config.toml
num_attention_heads = 8
head_dim = 64
positions = "rope"
init_std_down = 0.00266
optimizer = "cautious_adamw"
learning_rate = 0.000853
lr_mult_up = 0.729
lr_head = 0.00911
max_grad_norm = 2.0
max_seq_len = 2048
dataset = "wikipedia_en"
MLP neurons of a small language model. Each row is named by its layer, matrix (down: output weights) and neuron, and shows model dimensions 170-265. Each number is 200 + 30 x the weight over its row's rms, rounded and kept within 0 to 999. A neuron's up and down rows have the sign that makes its largest values positive.
A block is one neuron, or neurons of one layer that tend to fire together. Before each block is what it responds to, as a language model described it from the Wikipedia text at the highest values.

Description: Country-name first words. The first word of multiword place names, mainly United in United States or Kingdom after in the or a town's comma; also New, San, and mid-word pieces of foreign names (Iey-asu, N-iro-sha).
L2.down927,223,196,220,220,201,173,206,152,175,203,191,179,254,165,164,214,221,168,276,196,281,253,190,200,144,167,209,234,247,156,222,167,212,251,223,182,188,175,172,216,124,228,151,123,196,221,228,176,270,159,205,229,203,196,172,213,178,240,179,229,192,204,216,230,228,159,233,241,220,211,216,164,267,168,158,222,200,207,176,216,229,181,204,207,225,219,253,199,214,222,195,206,177,184,204,186
L2.down1358,286,182,200,210,179,207,193,237,188,188,223,143,228,172,262,208,183,186,233,216,162,202,262,235,132,198,222,196,233,205,216,242,245,219,150,218,182,184,214,257,256,182,248,195,219,208,208,219,208,196,217,245,184,206,204,207,205,167,181,231,183,225,198,171,205,145,220,238,207,183,201,224,191,225,224,203,198,204,188,181,161,159,254,180,219,207,205,224,195,221,166,228,226,209,212,226
L2.down1469,185,199,159,224,219,111,228,172,202,201,179,228,181,191,168,244,181,171,192,199,237,188,251,213,195,191,164,214,242,215,208,188,180,284,194,196,224,228,233,163,215,164,187,181,191,171,229,161,207,189,168,234,197,199,237,267,192,212,155,167,191,170,210,221,217,172,210,175,214,231,236,187,165,243,216,157,178,170,188,243,191,251,234,223,164,186,206,197,206,213,151,203,153,206,187,176
L2.down1506,199,263,226,193,217,199,209,219,202,219,225,195,198,185,177,213,182,158,198,268,180,200,201,152,185,253,223,223,218,189,204,193,163,212,197,188,170,161,165,165,203,225,212,195,213,203,172,194,252,192,200,218,235,201,217,186,171,236,180,196,205,168,224,151,233,163,231,213,244,156,244,185,135,186,172,244,161,140,143,227,238,200,210,188,246,200,202,209,183,190,196,203,157,230,188,252

Description: Took place completion. Mainly "place" right after "took" in event narratives (the final took place, rehearsals took place), with weaker firing on "due" (to), "According" (to), and scattered mid-word pieces.
L4.down73,221,168,201,197,209,218,176,243,169,169,191,224,155,194,180,184,208,204,165,164,233,226,185,239,193,240,231,238,186,200,160,196,219,201,171,178,141,204,231,238,147,210,181,276,183,168,225,232,208,184,160,194,196,217,160,204,190,218,233,212,192,196,197,244,205,162,221,188,198,178,221,144,193,206,194,186,206,179,198,191,151,221,189,188,180,173,243,154,235,172,201,227,209,180,173,262
L4.down238,218,156,228,260,171,259,196,236,188,166,157,166,157,127,175,215,161,189,194,179,196,171,205,202,233,187,244,208,225,227,189,154,201,199,120,177,225,203,176,199,225,223,193,150,165,156,182,226,199,152,204,200,161,173,161,226,202,195,179,231,203,184,195,196,208,164,216,167,206,172,156,104,183,245,202,192,245,199,198,228,220,220,217,190,152,226,200,215,175,204,235,212,220,183,201,138
L4.down398,212,186,167,205,170,231,218,228,261,236,222,200,226,211,278,225,188,245,220,227,207,231,205,242,202,216,171,241,230,198,201,174,194,190,224,222,197,198,181,235,184,198,226,226,200,258,225,164,212,192,155,191,216,240,199,196,209,148,234,196,168,187,209,228,223,171,132,183,156,197,223,134,215,214,237,172,241,149,194,160,205,214,215,175,155,259,253,198,232,174,219,156,212,239,239,178
L4.down882,205,207,216,174,209,191,261,249,170,197,206,163,224,237,205,218,173,137,197,190,171,171,228,206,244,204,166,178,197,226,149,208,222,235,202,223,164,237,214,223,201,189,228,172,201,195,236,167,195,175,176,173,145,180,173,192,213,231,181,207,205,219,177,148,217,219,229,272,221,184,180,228,222,204,209,256,189,182,223,216,170,201,233,213,188,197,277,249,145,204,210,169,154,188,253,138

Description: Surname ending pieces. Middle or final word pieces completing multi-token proper names, mostly surnames in tables and sports or biography text, e.g. Hask-ell, Emm-ett, Mack-ey.
L2.down80,238,203,215,238,230,193,188,194,220,223,140,208,176,172,194,223,228,224,163,151,189,209,175,253,183,172,226,179,219,208,198,167,182,180,163,223,162,191,241,164,164,252,260,212,210,162,181,194,155,200,206,159,225,171,234,191,224,171,223,251,211,194,205,201,143,190,249,141,221,271,235,188,157,196,194,202,228,228,143,186,213,165,210,216,168,157,215,179,194,197,210,188,165,183,181,178
L2.down312,154,292,217,145,248,212,164,248,189,201,156,206,200,200,210,173,236,236,180,192,180,172,200,180,139,194,204,206,133,220,222,190,186,236,219,205,194,226,188,174,134,243,202,203,239,177,163,210,201,216,220,161,197,195,218,233,200,208,161,263,235,243,210,204,168,211,204,200,228,253,215,232,191,188,172,188,232,220,196,218,172,191,225,216,190,158,257,190,226,213,226,172,228,228,224,231
L2.down351,181,195,181,190,157,247,180,171,211,163,160,262,211,183,217,232,156,224,204,181,216,200,206,186,178,228,185,223,237,199,219,205,204,214,177,199,167,178,200,219,180,213,183,252,198,231,216,208,153,201,142,173,249,220,249,213,195,196,225,197,234,198,219,197,189,229,224,239,194,228,215,204,180,202,162,198,204,177,222,212,207,203,167,196,195,183,210,201,192,144,158,173,174,242,179,270
L2.down928,151,222,201,186,211,176,236,240,217,185,231,247,229,198,218,215,230,218,218,182,164,273,221,183,190,184,217,190,200,221,198,213,234,250,251,204,211,192,165,173,110,244,218,185,259,194,203,171,184,243,237,183,221,151,212,206,245,235,184,204,229,185,227,249,188,186,207,192,237,203,241,183,228,219,214,245,202,192,183,191,207,215,173,222,237,225,189,240,192,180,170,152,244,224,175,200

Description: Noun after "the". Common nouns heading a noun phrase, usually right after "the", often referring back to an entity already named, such as company, album, group.
L4.down208,226,144,204,272,208,192,215,179,199,232,221,229,182,202,181,200,228,226,186,143,269,222,172,174,203,167,179,237,226,219,180,179,231,227,204,195,254,193,204,230,213,151,191,210,219,183,244,188,203,188,223,185,211,171,219,174,265,243,183,182,206,197,209,206,189,196,155,200,226,251,216,209,224,202,205,199,202,189,224,230,243,204,168,194,161,113,237,203,226,252,223,188,217,209,247,211
L4.down386,194,174,201,223,229,138,172,147,268,213,212,219,243,185,189,151,165,216,264,193,198,274,217,224,188,186,180,225,250,181,191,162,195,196,226,166,173,196,219,202,165,217,174,192,198,218,243,225,265,168,218,236,172,189,228,181,213,238,255,201,215,207,191,175,194,197,178,228,198,200,189,193,194,209,189,193,247,231,217,215,197,181,187,187,234,225,195,187,211,185,140,169,231,218,201,200
L4.down1268,177,229,248,241,185,228,169,190,216,214,187,165,190,198,200,150,197,181,191,198,212,241,195,218,196,157,143,216,235,215,201,180,227,206,193,142,171,238,222,214,214,188,182,207,222,155,207,172,268,242,214,227,268,145,225,225,187,222,200,211,181,131,187,177,201,197,227,191,214,199,202,174,227,208,217,250,216,223,210,230,157,150,192,261,209,166,195,226,261,175,215,191,175,153,173,181
L4.down1419,164,164,202,213,248,227,167,213,185,236,189,203,191,250,190,191,166,181,215,234,194,197,157,196,221,195,201,240,212,168,196,199,221,221,224,220,149,206,219,265,175,207,183,210,201,226,166,195,242,239,211,187,196,190,138,184,187,198,151,244,228,202,202,223,192,174,213,221,217,176,181,247,215,206,186,192,187,179,197,162,200,187,197,171,263,249,209,223,245,208,153,199,206,173,307,217

Description: Mid-word name fragments. Second or inner subword pieces of foreign proper names and rare words, often in tables or lists, e.g. Il-ie, Tor-al, O-ren-burg.
L2.down269,187,236,198,159,179,159,196,294,197,221,177,183,184,225,145,189,165,196,179,177,213,193,196,188,168,205,227,225,214,158,166,264,230,225,248,217,217,184,223,149,175,207,177,197,183,231,234,184,169,171,183,148,171,167,201,237,188,211,172,223,238,138,205,227,193,168,227,171,207,151,201,178,216,191,245,213,201,194,133,222,164,202,192,239,196,217,183,247,176,210,215,158,186,195,214,210
L2.down345,161,233,223,184,231,175,261,155,257,240,194,178,250,130,215,215,172,200,190,202,143,164,175,224,190,194,186,162,207,209,172,218,235,189,204,194,197,244,237,233,183,231,204,219,216,229,234,203,211,226,176,211,203,177,240,197,227,202,187,167,212,181,236,201,177,209,206,200,238,260,193,185,131,127,190,187,176,154,192,221,155,158,213,193,188,233,183,167,261,176,197,230,183,226,233,212
L2.down468,188,214,245,176,173,175,198,186,216,247,183,180,161,160,244,237,172,152,243,210,239,242,154,190,116,254,213,207,252,153,210,212,236,208,171,211,165,191,226,197,165,140,209,187,196,255,147,165,229,140,250,225,184,189,176,201,223,252,198,209,149,175,193,189,180,191,239,216,230,227,216,196,204,170,216,225,187,234,166,194,182,274,258,204,194,228,146,233,195,205,221,261,177,235,240,178
L2.down738,186,197,220,204,143,184,231,204,187,223,203,235,216,175,160,190,156,201,230,143,151,206,158,191,171,223,204,235,257,207,189,236,219,218,161,240,237,188,235,200,254,183,190,206,183,177,188,182,226,241,221,162,184,251,170,180,160,162,208,221,222,208,170,213,223,143,219,209,175,143,220,203,197,210,197,210,214,216,210,222,230,272,206,184,174,190,133,184,204,194,198,276,190,156,211,144

Description: Clause-opening words. The first word of a new sentence or clause in biographical and historical prose, especially connectives like According (to), due (to), through, as, and pronouns He/She.
L6.down728,242,177,226,192,192,201,197,241,205,214,227,228,226,181,208,193,209,222,254,184,199,227,237,188,257,228,172,192,201,216,200,178,215,171,225,240,199,171,226,242,221,178,238,192,142,221,243,246,191,230,231,228,204,191,213,207,180,241,198,196,161,243,181,250,190,226,210,196,181,193,172,239,204,201,157,226,159,239,226,157,170,185,217,231,206,202,248,171,228,203,223,224,252,246,194,215

Description: Main verbs of making and occurrence. Main verbs or participles right after a subject or "was", naming creation, release or occurrence, such as built, released, formed, took place, made.
L2.down920,285,213,216,220,121,199,212,159,207,217,133,136,172,202,224,238,193,215,174,169,177,251,268,186,210,194,224,207,204,201,212,204,177,219,161,288,241,227,200,189,219,220,236,189,206,170,278,186,209,188,185,233,135,208,181,222,238,166,172,205,162,219,187,201,165,178,192,245,220,191,194,193,136,263,203,192,196,208,196,187,191,214,141,269,216,163,163,196,250,186,199,210,225,215,213,177
L2.down975,177,216,182,196,183,163,241,206,251,222,146,217,199,211,189,236,173,177,207,217,128,196,225,190,155,215,178,188,225,231,193,245,171,194,254,200,178,212,202,230,191,154,147,194,253,219,227,233,192,152,192,205,163,209,196,235,156,254,227,215,178,244,196,165,228,207,186,185,189,193,190,193,123,293,225,216,194,170,218,229,198,249,222,185,200,223,174,172,253,293,191,156,205,244,195,231
L2.down1317,214,222,204,195,174,184,236,217,198,244,195,167,227,169,209,250,203,200,187,212,155,212,205,215,148,137,228,263,228,214,208,220,245,169,221,242,235,190,235,247,252,188,217,189,221,159,198,198,132,178,188,226,198,212,228,238,184,270,129,215,198,131,194,269,184,203,222,184,216,186,189,210,189,225,241,242,204,162,224,212,202,186,244,207,210,203,174,186,209,173,124,246,182,163,182,167
L2.down1670,191,202,242,180,243,219,210,197,194,177,182,188,172,272,230,247,232,168,175,232,173,235,192,209,225,205,172,251,216,159,201,204,210,185,179,191,167,253,243,172,171,270,178,199,169,171,168,186,208,221,179,239,206,178,177,230,203,229,182,246,162,198,251,203,202,236,204,202,188,197,175,223,199,267,208,175,221,169,183,181,216,205,204,227,185,219,151,228,182,266,164,210,196,182,203,154

Description: Passive participles, U.S. Mainly past participles in passive clauses after was, were or been, such as used, made, released, erected; also the ".S" in U.S. and some digits in measurements.
L6.down1333,194,215,151,181,223,184,205,233,227,214,194,183,176,225,205,218,167,177,273,184,171,294,176,151,239,204,151,250,163,238,199,207,180,257,228,236,188,225,236,177,194,210,230,177,198,202,190,192,211,188,192,170,186,201,243,204,210,208,206,216,156,228,202,205,172,210,218,226,238,186,171,181,178,199,203,240,235,221,239,220,240,272,220,200,181,186,210,198,168,216,224,179,175,204,202,183

Description: Verb-completing word pieces. Final pieces that finish a verb split into fragments, often right after "to", e.g. sabot-age, transl-ate, insp-ect, rev-iving; also verbs like defeat or control after "to".
L2.down288,155,181,189,208,227,235,189,246,183,141,187,199,186,165,196,188,239,190,196,154,216,199,192,220,212,127,180,226,255,172,243,212,288,205,212,157,133,180,217,222,135,195,176,163,211,171,183,230,149,147,216,251,183,227,178,201,207,177,196,209,235,195,201,187,185,205,204,141,226,148,217,161,182,254,177,153,244,195,215,180,180,164,204,173,183,213,242,176,173,208,208,213,170,187,178,194
L2.down1146,214,178,167,216,170,203,202,235,172,180,167,212,241,220,246,219,196,235,178,198,221,173,188,217,171,201,254,241,236,161,152,190,210,231,198,207,216,188,202,225,230,256,201,166,184,214,221,193,171,218,198,233,222,320,170,144,262,214,199,193,140,135,183,239,251,190,213,182,250,175,250,186,208,198,195,221,199,174,179,227,167,169,235,208,236,262,147,230,204,192,187,173,162,236,207,235
L2.down1555,251,156,189,184,172,206,193,198,200,183,175,189,243,206,209,199,187,178,180,175,248,204,205,187,217,192,194,215,214,175,196,210,245,210,216,155,222,261,177,187,244,235,165,218,197,167,173,216,183,219,200,187,219,251,163,212,191,188,187,195,253,241,211,220,213,203,165,221,201,277,184,176,188,195,166,189,196,215,165,167,180,193,181,198,197,234,156,246,241,210,224,169,184,158,175,240
L2.down1633,143,232,191,225,175,192,168,180,186,233,173,192,121,173,172,198,209,200,211,191,177,186,185,190,231,225,197,215,207,165,211,161,183,182,211,202,234,185,127,207,240,176,189,227,157,128,208,229,183,154,242,208,150,197,204,227,245,200,217,236,186,223,170,214,236,190,218,142,245,144,207,229,202,247,195,199,289,178,222,180,204,184,232,174,226,192,228,177,235,154,195,233,191,187,176,203

Description: Anaphoric generic referent nouns. Generic nouns or pronouns after "the" that refer back to an entity already named, such as the college, the town, the club, it.
L6.down519,179,193,198,193,232,157,217,182,206,188,184,211,220,238,199,191,250,228,178,199,153,240,208,190,161,245,150,233,191,209,193,184,240,196,169,197,206,251,175,189,186,224,156,215,169,209,195,150,221,180,185,211,212,231,178,191,197,253,187,251,241,206,142,232,174,228,180,192,205,235,195,256,200,201,137,206,201,207,185,219,174,218,161,245,213,180,241,170,182,235,155,204,179,221,228,142

Description: Surname final pieces. Final word piece of a person's surname, often rare or foreign, in lists, sports tables and cast credits, e.g. Aw-ad, Zoub-ir, Mous-avi.
L6.down1266,125,176,204,145,159,197,210,232,216,247,117,184,160,189,223,165,196,261,191,234,224,226,185,217,213,212,146,242,161,164,191,249,238,184,212,179,216,198,251,183,179,148,164,182,121,239,238,187,154,195,181,153,176,252,219,203,241,206,260,191,233,222,186,233,195,234,234,192,233,164,216,202,223,220,160,194,166,212,173,210,135,229,212,226,178,202,216,219,229,211,180,244,227,201,243,187

Description: Mid-word proper-name pieces. Middle or final word-pieces inside multi-token proper names, mostly places, clubs and surnames in sports tables and lists, e.g. Dund-alk, Kidd-ermin-ster, Gourd-ou.
L4.down240,221,190,256,236,255,201,187,226,221,193,178,207,211,263,169,148,191,215,166,230,136,179,198,190,225,200,188,233,206,218,214,217,212,203,217,197,161,162,215,206,213,239,202,189,238,149,191,191,222,179,261,202,226,156,214,242,205,165,201,198,222,224,212,251,177,168,214,234,179,271,160,145,206,216,225,90,193,216,230,272,193,211,225,188,188,135,173,191,195,180,181,252,197,205,192,132
L4.down449,240,223,170,217,187,186,165,250,159,201,239,190,138,217,242,112,241,172,220,199,212,200,180,212,216,156,215,159,155,186,239,207,192,183,180,192,169,198,215,182,190,223,148,216,155,177,143,259,223,238,167,153,229,196,167,219,198,157,128,201,196,259,179,182,136,173,172,215,207,219,208,229,228,160,173,182,201,242,199,275,173,199,204,248,177,211,187,171,190,128,163,178,237,173,224,137
L4.down662,231,177,201,212,199,202,147,257,197,180,235,205,172,235,176,191,186,217,250,132,237,183,208,222,133,211,192,227,174,170,241,210,182,228,229,209,201,257,189,137,202,193,205,192,195,209,177,129,221,234,170,176,191,171,241,200,208,187,173,215,131,204,212,170,163,161,169,198,171,191,207,202,213,213,173,175,214,197,212,246,205,256,205,170,221,149,209,203,188,195,207,211,194,182,158,192
L4.down998,159,212,235,192,192,171,187,161,251,205,252,234,230,232,187,266,186,176,164,162,207,182,195,183,214,235,195,215,202,329,135,218,193,155,200,179,195,195,180,187,205,162,181,225,201,202,192,211,164,156,248,193,186,178,262,163,203,293,202,222,152,152,237,205,183,213,194,184,221,219,199,163,189,195,201,172,188,194,152,176,213,231,211,178,181,186,232,199,173,193,169,192,163,178,206,182

Description: Phrasal verb heads. Main verbs expecting a particle or prepositional complement, such as set (out/up), put (together/pressure), based (in), took, carried (out), often after "and" or "to".
L4.down112,187,159,208,233,242,191,222,182,225,238,174,228,242,227,184,204,189,161,179,216,170,209,192,191,224,265,198,173,211,224,248,192,193,222,206,189,228,178,213,170,226,229,198,236,206,196,214,197,185,195,200,170,257,193,213,213,187,195,170,177,176,239,202,176,196,204,167,172,206,199,143,201,156,171,205,161,213,225,173,156,189,201,185,179,156,176,247,216,173,222,185,222,178,240,169,225
L4.down486,199,172,214,179,238,235,237,195,180,171,196,192,219,211,177,238,237,205,206,208,170,190,263,201,179,212,199,213,187,212,178,205,195,188,232,194,204,202,193,233,103,216,172,194,187,192,203,181,191,172,194,219,172,200,164,239,178,192,204,198,160,194,183,197,198,256,193,193,226,244,188,203,269,180,177,211,216,206,207,162,199,164,186,251,180,195,162,207,236,251,192,204,234,226,202,193
L4.down1347,216,144,249,234,198,224,250,247,175,245,137,195,152,227,238,224,195,167,230,183,191,185,161,218,206,200,207,190,229,198,161,197,221,246,175,249,233,216,214,142,216,254,203,166,208,196,181,200,198,186,178,183,196,225,191,204,289,233,154,184,191,148,223,191,183,217,217,189,234,123,188,259,190,230,229,215,219,207,139,194,210,174,164,217,154,190,184,218,206,237,212,178,199,210,224,158
L4.down1391,217,188,228,201,200,209,233,184,187,238,236,192,234,205,165,191,158,197,212,209,225,174,216,193,219,200,174,220,131,181,192,181,238,241,187,137,232,191,200,161,208,223,190,223,181,206,174,218,210,148,199,192,142,156,243,197,172,231,252,207,188,211,168,198,179,231,150,241,174,230,223,202,250,187,171,242,215,200,213,192,198,196,145,217,156,213,209,214,186,238,159,193,210,227,179,211

Description: Word-continuation fragments. Mid-word pieces finishing a partly spelled word or name, like ne-ed, to-es, in-ex-perienced, An-ur-adha, plus clause-linking words like becoming, gained, led to.
L6.down518,199,152,185,201,188,253,209,242,202,134,249,168,210,166,187,189,249,224,227,211,237,234,173,187,174,204,214,185,183,209,223,195,217,217,245,235,190,147,180,157,247,206,185,172,173,194,190,205,209,229,230,182,169,197,254,160,265,216,221,227,222,197,183,181,236,268,159,225,282,175,199,197,180,211,184,167,225,208,207,181,162,180,239,254,188,200,214,232,220,233,238,207,179,145,257,259

Description: Transitive verbs before objects. Main verbs, or their final word pieces, that take a direct object, often after to, that, which or a subject, e.g. evokes, stimulated, protects.
L4.down124,195,205,202,191,177,211,204,238,201,230,208,198,167,159,166,146,257,215,169,195,197,214,209,225,224,184,174,149,225,232,200,200,261,174,255,189,200,224,205,181,160,201,178,156,211,199,231,193,222,215,221,257,209,212,144,250,220,259,203,202,212,175,168,189,222,198,272,195,171,190,200,179,146,186,214,177,250,197,192,212,186,205,179,162,202,182,199,192,179,211,215,210,199,161,184,197
L4.down416,224,211,154,206,208,200,217,133,208,222,207,193,232,232,209,223,120,229,180,208,269,214,206,191,162,230,236,184,187,233,197,246,150,216,223,237,180,238,156,177,173,180,196,195,203,217,214,167,182,212,220,140,141,211,189,216,192,181,174,215,213,215,218,224,208,177,183,250,232,180,221,227,251,226,211,216,162,184,173,221,192,174,185,191,163,229,246,212,205,204,228,188,168,183,212,238
L4.down1536,201,206,250,252,201,196,178,221,226,197,210,229,206,191,192,114,209,269,234,179,251,203,160,222,202,181,159,198,187,179,167,203,245,234,191,214,222,189,236,205,179,223,194,234,233,174,222,186,173,225,193,208,183,194,153,204,247,181,158,237,240,197,203,182,205,219,158,189,190,156,189,236,219,189,243,183,179,197,190,198,164,167,233,212,218,215,240,182,160,259,189,236,182,189,184,235
L4.down1647,214,163,219,175,243,199,186,153,236,206,149,229,229,211,182,197,179,236,220,162,141,184,214,199,173,209,196,189,206,220,131,225,169,170,214,188,209,162,225,211,179,155,132,222,219,202,177,193,205,203,176,195,202,167,192,202,199,160,257,192,146,231,229,267,235,218,197,254,200,212,191,258,201,166,202,232,195,200,246,234,102,171,162,217,214,231,173,104,188,233,181,165,232,253,193,186

Description: Collective or agent nouns. Nouns for groups or actors, mainly "club" after "the" in football biographies, plus plural endings like attack-ers, command-ers, side, team, group, and pipes after "Votes" in election tables.
L2.down162,206,213,190,207,190,170,169,167,185,221,185,201,185,211,161,229,129,211,191,258,157,183,169,176,167,215,158,168,154,206,219,208,198,281,196,230,218,156,191,212,247,163,188,168,210,193,218,193,133,198,245,211,214,160,199,227,200,240,192,175,216,206,182,236,196,199,208,180,225,209,204,135,217,219,211,261,201,158,224,201,189,160,220,204,169,222,200,227,182,189,235,226,165,155,178,205
L2.down249,171,233,202,229,180,238,249,202,160,242,229,217,211,210,230,178,221,162,183,208,212,196,162,252,248,166,229,209,208,181,166,202,211,137,185,235,212,227,251,155,234,248,204,223,189,254,166,222,206,141,189,251,224,181,193,174,209,250,218,209,149,170,167,192,234,279,223,232,186,148,194,138,190,168,165,196,217,230,201,216,190,194,203,194,195,142,198,171,187,234,215,243,163,165,193,168
L2.down753,168,144,198,157,197,250,252,200,231,203,220,200,244,246,210,164,233,172,149,216,238,171,178,198,202,244,220,220,170,226,194,207,177,192,247,209,162,227,178,144,190,179,148,199,229,206,197,144,211,252,196,261,200,211,184,177,119,201,188,198,197,207,216,187,169,165,222,182,208,210,173,187,171,181,227,219,180,168,172,178,192,207,209,177,166,220,209,186,173,222,254,210,222,231,190,220
L2.down1622,173,186,188,173,297,177,251,227,216,162,173,159,200,260,238,180,240,269,240,214,150,179,211,192,203,248,167,207,221,212,236,199,230,200,271,146,159,196,202,186,207,224,161,203,199,228,166,229,147,233,212,255,236,180,225,234,183,222,183,170,240,172,215,218,229,235,250,199,242,169,197,220,212,206,188,225,212,191,165,231,174,192,151,186,171,183,265,219,217,199,193,159,226,196,197,219

Description: Verbs and prepositions taking objects. Fires on transitive verbs and prepositions (often after "to") that take a following object, as in to meet, against, stripping, relieves.
L6.down276,202,180,201,196,180,204,184,179,186,196,214,191,203,191,217,234,195,189,200,146,241,196,231,262,174,190,173,237,187,251,147,199,178,203,194,181,205,193,215,277,219,193,212,195,170,183,215,205,182,213,242,201,192,169,174,234,213,202,191,169,230,163,200,233,162,206,209,186,211,165,230,214,161,240,251,226,168,172,224,248,242,187,211,240,204,180,252,229,159,235,198,201,202,110,203,214

Description: Verb participles and predicates. Verb forms, mostly -ing participles and simple verbs of state or activity, heading a predicate or modifier, such as growing, running, located, remained.
L2.down230,184,132,200,214,254,184,269,225,221,187,187,197,164,212,239,254,193,224,140,160,173,188,196,213,185,155,184,189,230,180,208,196,203,259,188,183,189,183,254,181,192,210,214,149,197,176,214,216,211,246,203,259,206,181,182,225,235,164,191,202,185,153,223,183,206,201,198,176,222,158,211,215,230,264,263,180,232,186,189,216,169,228,184,174,189,244,204,178,185,262,187,258,179,228,190,229
L2.down1025,194,192,219,195,211,173,180,214,196,207,193,192,181,167,197,211,214,230,150,192,201,208,150,191,219,144,201,203,250,238,195,199,244,230,236,193,171,150,213,208,207,215,166,180,170,118,215,216,164,209,220,249,147,184,176,171,179,186,183,224,144,135,170,187,181,220,228,195,212,164,148,196,237,205,225,204,225,152,179,235,202,192,202,196,184,206,146,170,190,214,192,207,130,253,196,195
L2.down1060,204,203,199,238,233,176,231,209,204,216,210,175,195,182,247,238,207,209,204,189,210,241,189,203,223,190,153,200,234,187,213,252,236,188,227,183,235,203,211,210,154,196,237,180,212,189,232,133,208,201,171,216,198,170,188,175,240,195,185,216,149,161,200,170,156,173,240,190,239,193,197,218,197,189,240,229,245,129,231,172,190,254,207,173,193,206,206,175,161,206,237,198,167,211,214,175
L2.down1687,167,181,228,174,199,208,227,211,198,212,236,185,167,179,197,217,198,130,149,174,140,273,229,190,244,163,216,190,261,208,193,214,186,199,180,197,219,206,216,212,246,158,224,207,253,216,188,222,185,228,248,187,187,196,138,214,191,242,156,144,162,187,219,205,213,230,172,207,197,201,222,203,208,238,199,216,162,211,198,191,228,180,185,222,178,253,110,213,202,249,192,220,221,222,146,259

Description: Verb right after subject. The main verb or participle that comes right after a subject noun phrase or clause-opening comma, such as sets, date, formed, is, released, kills.
L6.down703,224,206,235,179,177,160,126,210,178,199,183,217,247,197,196,161,187,175,207,189,194,149,222,206,223,238,208,221,235,230,228,208,204,170,191,144,242,226,207,247,237,188,262,241,180,222,214,184,176,170,178,137,215,226,216,195,214,223,237,246,191,194,191,210,184,241,169,209,204,205,186,197,232,258,177,233,246,203,152,162,210,189,207,170,159,201,211,144,205,251,202,182,230,211,184,178

Description: U.S. abbreviation continuation. Mostly the ".S" piece completing "U.S."; also mid-word continuations like decimal points in numbers, the hyphen in Middle-earth, and word pieces (o-st-riches).
L4.down616,196,234,218,245,200,153,131,238,191,211,167,229,176,218,211,247,203,142,233,201,237,239,196,198,197,218,159,190,181,201,216,222,171,212,171,240,176,248,218,187,186,228,210,234,196,185,207,207,208,220,184,172,223,197,146,159,203,211,295,209,202,190,156,245,210,133,221,172,182,235,184,189,163,181,239,215,148,192,184,174,165,209,198,184,213,209,192,263,153,240,209,210,224,183,211,162
L4.down799,152,208,168,190,208,226,221,199,200,208,192,204,202,203,257,223,179,241,228,179,189,175,213,179,175,192,188,164,138,175,193,216,195,217,197,236,246,241,210,219,189,153,181,238,152,207,198,165,164,212,184,210,174,213,199,207,244,243,158,190,223,197,179,194,126,191,168,175,202,163,174,153,219,151,155,134,210,189,214,196,170,194,207,195,194,182,209,198,210,201,222,196,193,184,195,182
L4.down1342,223,193,177,188,247,124,202,285,178,196,168,201,221,208,209,134,217,213,223,213,216,174,233,194,171,190,236,239,183,197,197,186,239,246,235,211,225,232,143,174,173,188,187,187,186,198,190,187,195,265,161,243,210,179,211,177,201,196,226,213,177,158,222,218,230,201,185,268,210,231,174,221,164,169,220,199,199,201,193,198,190,234,180,265,181,210,219,196,240,211,248,226,182,184,217,246
L4.down1490,172,189,192,205,221,195,198,133,198,230,173,204,222,141,238,193,218,197,202,211,181,251,187,142,195,203,202,191,200,206,223,221,200,172,228,179,190,175,220,150,157,217,172,210,176,216,213,194,202,238,169,187,174,173,211,202,162,211,242,219,236,202,158,196,185,166,221,243,180,269,252,238,155,214,211,233,199,161,221,225,184,188,231,184,184,180,232,223,163,184,199,206,146,173,198,173